config = dict(
    n_head=2,
    attn_scale=0.125,
    bias='all',
    init_std_down=0.00401,
    decay_shape='exp',
    dataset='wikipedia_en',
)
MLP neurons of a small language model. Each row is named by its layer, matrix (up: input weights) and neuron, and shows model dimensions 48-143. Each number is 128 + 24 x the weight over its row's rms, rounded and kept within 0 to 255.
After each neuron's rows, "fires on" lists the tokens most often at its 100 highest values on Wikipedia text that the model never trained on. A number after a token or word is its count.

L4.up500 [148  82 139 118 146 112 148 110 121  91 113 166 186 186 124 137 128 114  99 157 119 127 134 118 110 153 169 155 119  86 124  95 120 125 125 146 177 127 147  60 115 118 132 188 120 158 104 123 124 128 106 135  99 149 145  94 102 154  72 149  80 141 125 123  87 157 119  94 167 164 142 101 115 137 119 118 112 143 118  94 128 140 158 153 139 102 149 136 138  72 118 110 122 116 124 146]
fires on: "," 78, " W" 5, " years" 5

L7.up238 [136 135 124 130 105 150 182  95 174 144  96 144 113  87  98 122 127  74 167  79 153 138 151  73 127 144 122 117 125 143 106 147 124 157 118 127 122 170 146 116 117 122  95 121 130 178 114 154  98 114 117 132 139 126 123  93 138 105 137 125 127 133 146 130  98 107 125 145 108 100 147 136 151 161 159 113 115 147 121 107 111 126 125  91 107 144  89 111 137 152 154 114 182 124 126 174]
fires on: " " 87, " to" 6

L4.up566 [113 119  78 106 117 142 137 122 156 147 109 110 129  86 127 108 158 133 118 117 108 128 146 156 122 103 157 166 135 110 177 136 118 169  99 162 147 160 123 113 149 105 136 112 116 124 133 137 131 138 161 111 138  94 136 157 137 124 139 122 145 137 127 115  94 120 103 150 111 136 160 137 146  80 126 120 177  92 134 157 152 103 131 146 140 180 142 162 113 133 164 123 152 149 109 109]
fires on: " in" 35, " =" 21, " on" 11, " is" 9

L7.up171 [105 139 130 133 128 156  89 127 158  96 109 127 126 187 162 129 119 150 117 102 139 181 196  95 153  96 138 175  87 145 132 103 126 119 115 130 194 119 145 155 136 128 103 121 135 132 119 108 108 133 150 158 130  85 142 106 107 112 131 110 141 115 130  97 126 175 130 151  88 139 121  95 137 113 163 123 131 113  88 135 125 120 152 151 145 147 140 120 164 152 134 143 134 149 117 136]
fires on: "-" 30, "." 14, " un" 12, " (" 10, "://" 6, " was" 6

L4.up341 [128 145 131  89 160 119 184 124  80 111 126  87 146 114 143 176 155 130 132 132 117 121 103 129 138 119 132 108 153 137 118 109  98 144  83 133 115 106 129 141 149 149 111 122 156  98 118 116 128 126 110 174 106 157 141 110 131  85 109 139 127 159  54 151  94 145 156 125 134 122 157  83 128 198 146 154 122 122  83  70 146 141 125 142  99  75  97  97 107 131 139 143 121 109  90 168]
fires on: " and" 36, ";" 9, " action" 6, " or" 5, "tion" 4

L4.up673 [124 120 111 167 133 145 153 136 108 152 101 153 131 108 135 137 125 129 154  97 127 117 143 137  97  98 145 122  92 147  97 152 120 136 151 162 171 158 127 102 109 127 110 131 136 143 132 135 154 182  91 178 132 122 158 152 171  92  98 119  94 133 129  84 138 124 142 126 109 127 142 138 125 125 137  91 141 161 141 118 111 134 144 155 123 171 119 124 151 101 149 145 153 158  77 131]
fires on: " his" 34, " her" 22, " to" 15, " +" 7, " –" 4

L3.up218 [112 130 162 158 105 106 122 119 120 140 145 104 176 128 115 114 159 101  84 142 132 150 115 136 152 121 110 123 135 163 157 137  91 145 106 153 101 119 136 136 144 131 112  91 181 117  48 174 155 148 151 125 118 154 163 117 129 116 114 137 109 178 128 126 144 110 131  85 115 116 116  87 125 126 123 105 124 157 128 114 154 169 112 126 146 109 111 119 103 127 105 188 104 113 112 153]
fires on: " them" 34, "ent" 8, " it" 7, "ung" 6, " dog" 5

L7.up760 [130 129 147 139 179 152 139 113 179 114 141 139 140  98 138 115 115 110 109  83 138 147 102 113 122  87  98 146 135 123 137 103 103 139 152 146 147 134 161 133 140 107 110  94 144 140 142 163 120 114 127 114 114  88 129 110 119 118 126  94 154 154 118 186 150 153 132 125  87 141 129 141 122 117 154 129 141 128  93 119  88 109 149 145  82 174  92 124 120 167 132  93 114  96 111  98]
fires on: "." 30, " to" 13, "st" 12, "-" 11, "J" 4, "ph" 4

L3.up278 [ 90 140 156 123 145 132 130 142 122 177 122 101 156 122 131 131  83 122 102 120 123  98 118 110  67  86  90 124 129 106 168 124 118  95 146 162 137 143  98 130 168 140 143  94 139 116 132 143 131 114 141 185 132 131  54 112 144  65 112 149 136 106 134 135  96 103 126 117 146 169 105 124 103 148  89 120 154 176 116 136 161 143 147 116 130 119 133 152 139 156 142 151 119 122 134 110]
fires on: "r" 24, "lin" 21, " joined" 12, "mer" 9, "=" 7, " Preced" 5

L4.up622 [126 130 105 147 128 160 141 158 144 149 121 185 174 111 129 153 148 144 147 148 134 167 179 140 110 157 142 122 140 130 145 167 136  74 120 154 150 135 147 138 177 138  86 138 113 121 131  92 142 116 145 123 147 148 120 140 115 117 161 128 126 115 128  83 111  82 117 150 123 135 143 119 135 120 151 137  94 128 144 132 104 139 164 156 110  87 103 125 165 121 174 171  91 133 133  91]
fires on: "9" 22, " (" 21, "6" 12, " " 6

L4.up560 [117 150 160 131  90  97 126 203 105 151  73 121 126 132 124 130  91 120 113 143 129 148 125 120 111 142 118 159  83 155 118 156 112 152 125 120 185 161 113 148 139 106 112 163 111 125 127 131 101 119 129 113 154 145 136 167 122 156  92  91 117 139  77 155  82 132 107 140 126 147 136 165 126 163 130 146 125  94 117 161 142 156 114  78  93 127  98 138 122 155 148 111 140 137 138  87]
fires on: " (" 25, ")," 19, "\n" 14, "," 12, " where" 11, " which" 7

L7.up752 [ 85 114 156  95 151 140 110 121 126 103 110 121 126 148 141 141  82  91 159 136 109 157 177 137  89  84 110 100 121 153 169 148 144 134 143 123 106 129 156 137 104 123 154 125 109 153 129 154 138 139 104 145 117 135 158  91  94 113 146 153 127 131 149 127 102 155 135 134  85 159 162 130 109  78  85 126  64 116 112 125  93 126  98 103 159 111 137  99 152 106 108 102 119 141 163 130]
fires on: "s" 29, "ra" 7, "r" 7, "i" 6, "en" 5, "re" 4

L7.up440 [106 118 121 132 196  92 101  65 142 147 128 149 135 138 137 119  93 125 112 128 128 170  75 104 131 170 136 153 108 115 154 145 132 132 140 129 141  95 151 122 114 145  98 109 118 163 165 171 141 174 119  95 153 128 156 105 114 136 164 109 111 107 166  97 100 127 153 166 133 153 179 107 116  96 109 113 109 107 127 108 130 144 150 135 203 142 126 115 122 108 135 107 124 156  72 137]
fires on: " of" 28, "ra" 12, "." 8, "y" 7, "re" 5, "-" 5

L4.up473 [114 117 119 123  94  97 171 130 144 119 143 185 138 129 142 148 120  68 129 156 111 167 135 125 162 121 128 140 157  96 176  65 126 115  83 129 136 136 112  89 136 126 172 128 153 157 105 151 124 102 103 163 117 158 146 135  82 130 125 134  90 110 140 123  96 121 143 109 140 128 103 122 124 134 109 148 122 172 114 140 135 131 147 137 108 133 152 149 132 119 161 119 138 144 146 124]
fires on: "," 98

L3.up344 [176 151 147 146 140 131 157 143 144 109 141 145 122 145 118  75 135 144  90 189 146 122 129 130 123 110 127 172 127 114 107 129 133 142 101 174  91 111 145 111  91 131 109 169 140 141 137 146 107 144 100 132 149 118 148 153 147 136 109 165 127 122 165 105 109 160 134 147 133 153 119 111 128 152 104 164 108 146 111 135 122 102  72 123 101 106 104 110 130 106 127 158 111 129 158  83]
fires on: " It" 26, " he" 12, "gu" 6, "mo" 5, "can" 5, "mba" 4

L3.up647 [104 142 123 109 110 160 134 144 158 123 107 137 129 162 147 114 136 129 168 136 150 153 165 134 120  80  78  93 165 145 165 128 113 126  78 180 147 116  98 121 158 116 123 125  86 134 134 151 149 140 169 154 102 130 143 163 155 152 134  92 134  85  95 126 115 159 118 142 136 110 110 124 127 173  69 145 145 105 133  89 154 114 146 149 127 151 118 167 176 105 147 108 140 119 115 126]
fires on: "\n" 80, " in" 6, " (" 4

L3.up173 [142 123 128 126 127 116 117 125 146 151  90 169 192 106 135 118 100 117  73  82 128 132 126  95 116  87 151 153 141  93 101 114 124 162 165 103  63 173 117 127 160 163 116 128 133 158 163 135  95 138 152 115 106 129 102 156 147  82 118 166 147 123 121 122  97  98 152 140 131 108 141 161 141 101 109  83 166 137 123 138 145 153 143 179 142 156 124 147 100 153 110 114 124 122 128 131]
fires on: "." 32, " C" 21, "val" 17, "bra" 8

L3.up661 [128 175 121 158 126 147 167 133 129  91 107 107 129 111 137 160 153 152 144 139 164 159 120 194 139 158 148 171 137  99 111 107 122 144 131 131 103 104 144 108 121 146  94 112 107 105 127 142 113 160 110 144 119 101 133 120 134 170 119  84 142 122 143 112 165 114 154 137 139 114 159 159 136 107 105 133 116  92 128 138 173 162  86 109 133 155 147 130 131 114 109 136 115 129  73 131]
fires on: " World" 24, "tra" 20, "ability" 7, "ance" 7, " With" 4, " Col" 4

L4.up515 [117  98 138 163  94 106 118 137 127  86 109 152 138 119 142 103 114 102 113 126 111 138 165  93  89 164 112 115 135 126 142 138  94 154  73 157 147 144 111 166 128 134 115 188 145 117 158 127 132 178 111 116 146 137 165 120 128 145  95 103 100 121 110 111 112 124 120 106 139 105 144 144  82 165 172 155 120 105 115 105 130 172 150 135  92 121 122 135 157 125 148 149 178 141 107 133]
fires on: "2" 46, "," 31

L3.up351 [113 110 147 122 142 130 123 120 110 119 126 120 107 163 131 113 120 153 182 114 142 132 121 123  95 119 136 125 114 135  81  80 105 117  94 157 134  96 143 109 116 130 172 138 135 119 117 142 141 150 116 139 141 150 137 145 179 158 118 173 105 127 126 101 157 152 123 127 140 133 122 147 131 103 114  82 128 151 131 122 135 136 119 112 115 198 172 119 194 197 116 122 139 144  86 163]
fires on: "ive" 23, "me" 9, "ine" 7, "day" 7, " date" 6

L7.up547 [134 118 177 106 128 100 110 164 143 119 144  86 145 112 130 124 123 116 103 145 108 171 139 175 125 149 141 174 110 178 129 173 143 102 117 155 163 152  99  82 171 114 161 138 149 142 146 142 120 123 130 147 121 116 125 114 161 173  80 157 103 134 158 139 116 139 139  93 115 104 152 110 136 122 157 107 138 131 102 179  96 132 147 121  70 108 146 102 139 149 135 115 144  98 125 101]
fires on: " |" 27, "s" 15, "tic" 6, "th" 6, "8" 5, "st" 4

L3.up217 [127 122  86 138 140 178 142 103 121 122 136  91 136 136  96 146 101 139 145 131 153 154 141 147 124 139 104 148  91  85 110  94 108 155 113 137 115 109 148 154 123 128 139 142  96 141 115 145 136 117  94  85  52 124 105 164 154 120  84 150  90  98 144 122 133 144 116 132 102 130 163 143 154 117 130 128 132  77 156 148 120 124 148 173 154 127  81 170  93 148 154 134 127 136 125 135]
fires on: " pre" 26, " post" 11, " Pre" 7, " Inter" 5, " College" 5

L3.up321 [106 162 143 119 140  91 133 148 113 138 130 104 130 116 125 124 112  78 114 117  96 121 118 102 141 128  96  97 161 151 157 129 106 134 157 125 138 116  99 170 148 109 137 118 109 153 137 116 168 159 120 112 130 163 154 115 120 154  83 114 129 142 128 111 115 130 117  93 140 101 149 107 139 139 161  88 105 127 140 110 152 159  92 170 116 128 113 183 144 140 135 154 138 134 121 134]
fires on: "port" 18, " city" 11, " town" 10, " hospital" 7, " married" 7, "il" 6

L4.up76 [115 142 129  95 144 124 152 142 113 120 124 159 118 153 115 143 138  94 110 159 105 149 110 172 137 141 136 146 120 144  99 151 111 103 119 136 121 108 123 147 135 137  79 169 115 128  98 115 135 160  88 155 150 136 117 153 121 184 131 124  96 136  82 171  84 130 124 111 147 122 130 142 121 143 114 125 156 146 151  96 101 136 139 136 169 122 131 101 115 126  99 132 149 139 102 145]
fires on: " and" 62, " by" 9, ";" 7, "," 7

L3.up100 [122 155 170 143 123  89 148 120 117 124 128 150 156 174 160  98 125 112 127 106 139 101 115 118 148 131 130 119 110 138 179 160 119 105 157  95 136 106 133 155 123 156 136 156 142 108 159 184 119 182 144 166 106  78 130 146 149 138 107 154 120 115 151 140  97 125 153 108  92 109 100 118 115 133 131 154 129 146 143 109  78 145 104 138 151 138  85 113 160 136  97 109 101  99 115 163]
fires on: " own" 14, "lus" 11, "ry" 8, "rate" 7, " complete" 5, "range" 5

L7.up217 [ 93 125 120 155 169 115 153 126 150 122 141 113 121 128 113 116  17 122  96 132 148 118 116 134 137 112  78 154 163 102 141 126 153  73 129 148 143 138 129  82  94  85 120 115 143 148 128 137 108 119  81 143 148 123 127 153  91 105 122 133 102 143 121 127 146 101  82 134 145 138  94 148 142 188 155 105 153 154 145 192 122 130 175 107 132 140 155 119 127 109  97 106 127 100 129 139]
fires on: " re" 17, "F" 12, "B" 10, "H" 8, "T" 6

L4.up3 [127 119 106 144 178 119 106 100 139  62 115 165 134 112  84 135 124  83  95  94 102 110 135 143 149 105 126 161  98 144 123 165 111 163 152 121 157 150 128 133 134 110 142 153 141 132 117 153 169 101 115 148 133 135 117 108 114 112  85 139 148 134 125 122  97  78 138 150  90 109 144 110 149 154 128  86  89 145 120 147 142 180 148 159 142 132 110 103  90 142 130 119 169 111 130 141]
fires on: " a" 27, " of" 14, " to" 14, "==" 10, " from" 7, " For" 5

L4.up759 [122 118 139 146 124 114  89 139  86  87 138 104  87 101 137 127  99 153 119 158 112 111 111 133 108 100 115 112 123  86 113 142  87 130 153  81 119 114 146 163 175  99  74 126 146 139 115 114 119 134 113  84 127 132 127 130 123 134 103 102 123 164 119 138 144 135 171 132 132 134 110 117 142 213 149 121 145 108 119 140 114 125 143  99  62 152 129 137 126 124 160 136 134 105 101  98]
fires on: "," 29, ":" 18, ")," 9, "\"," 9, ";" 5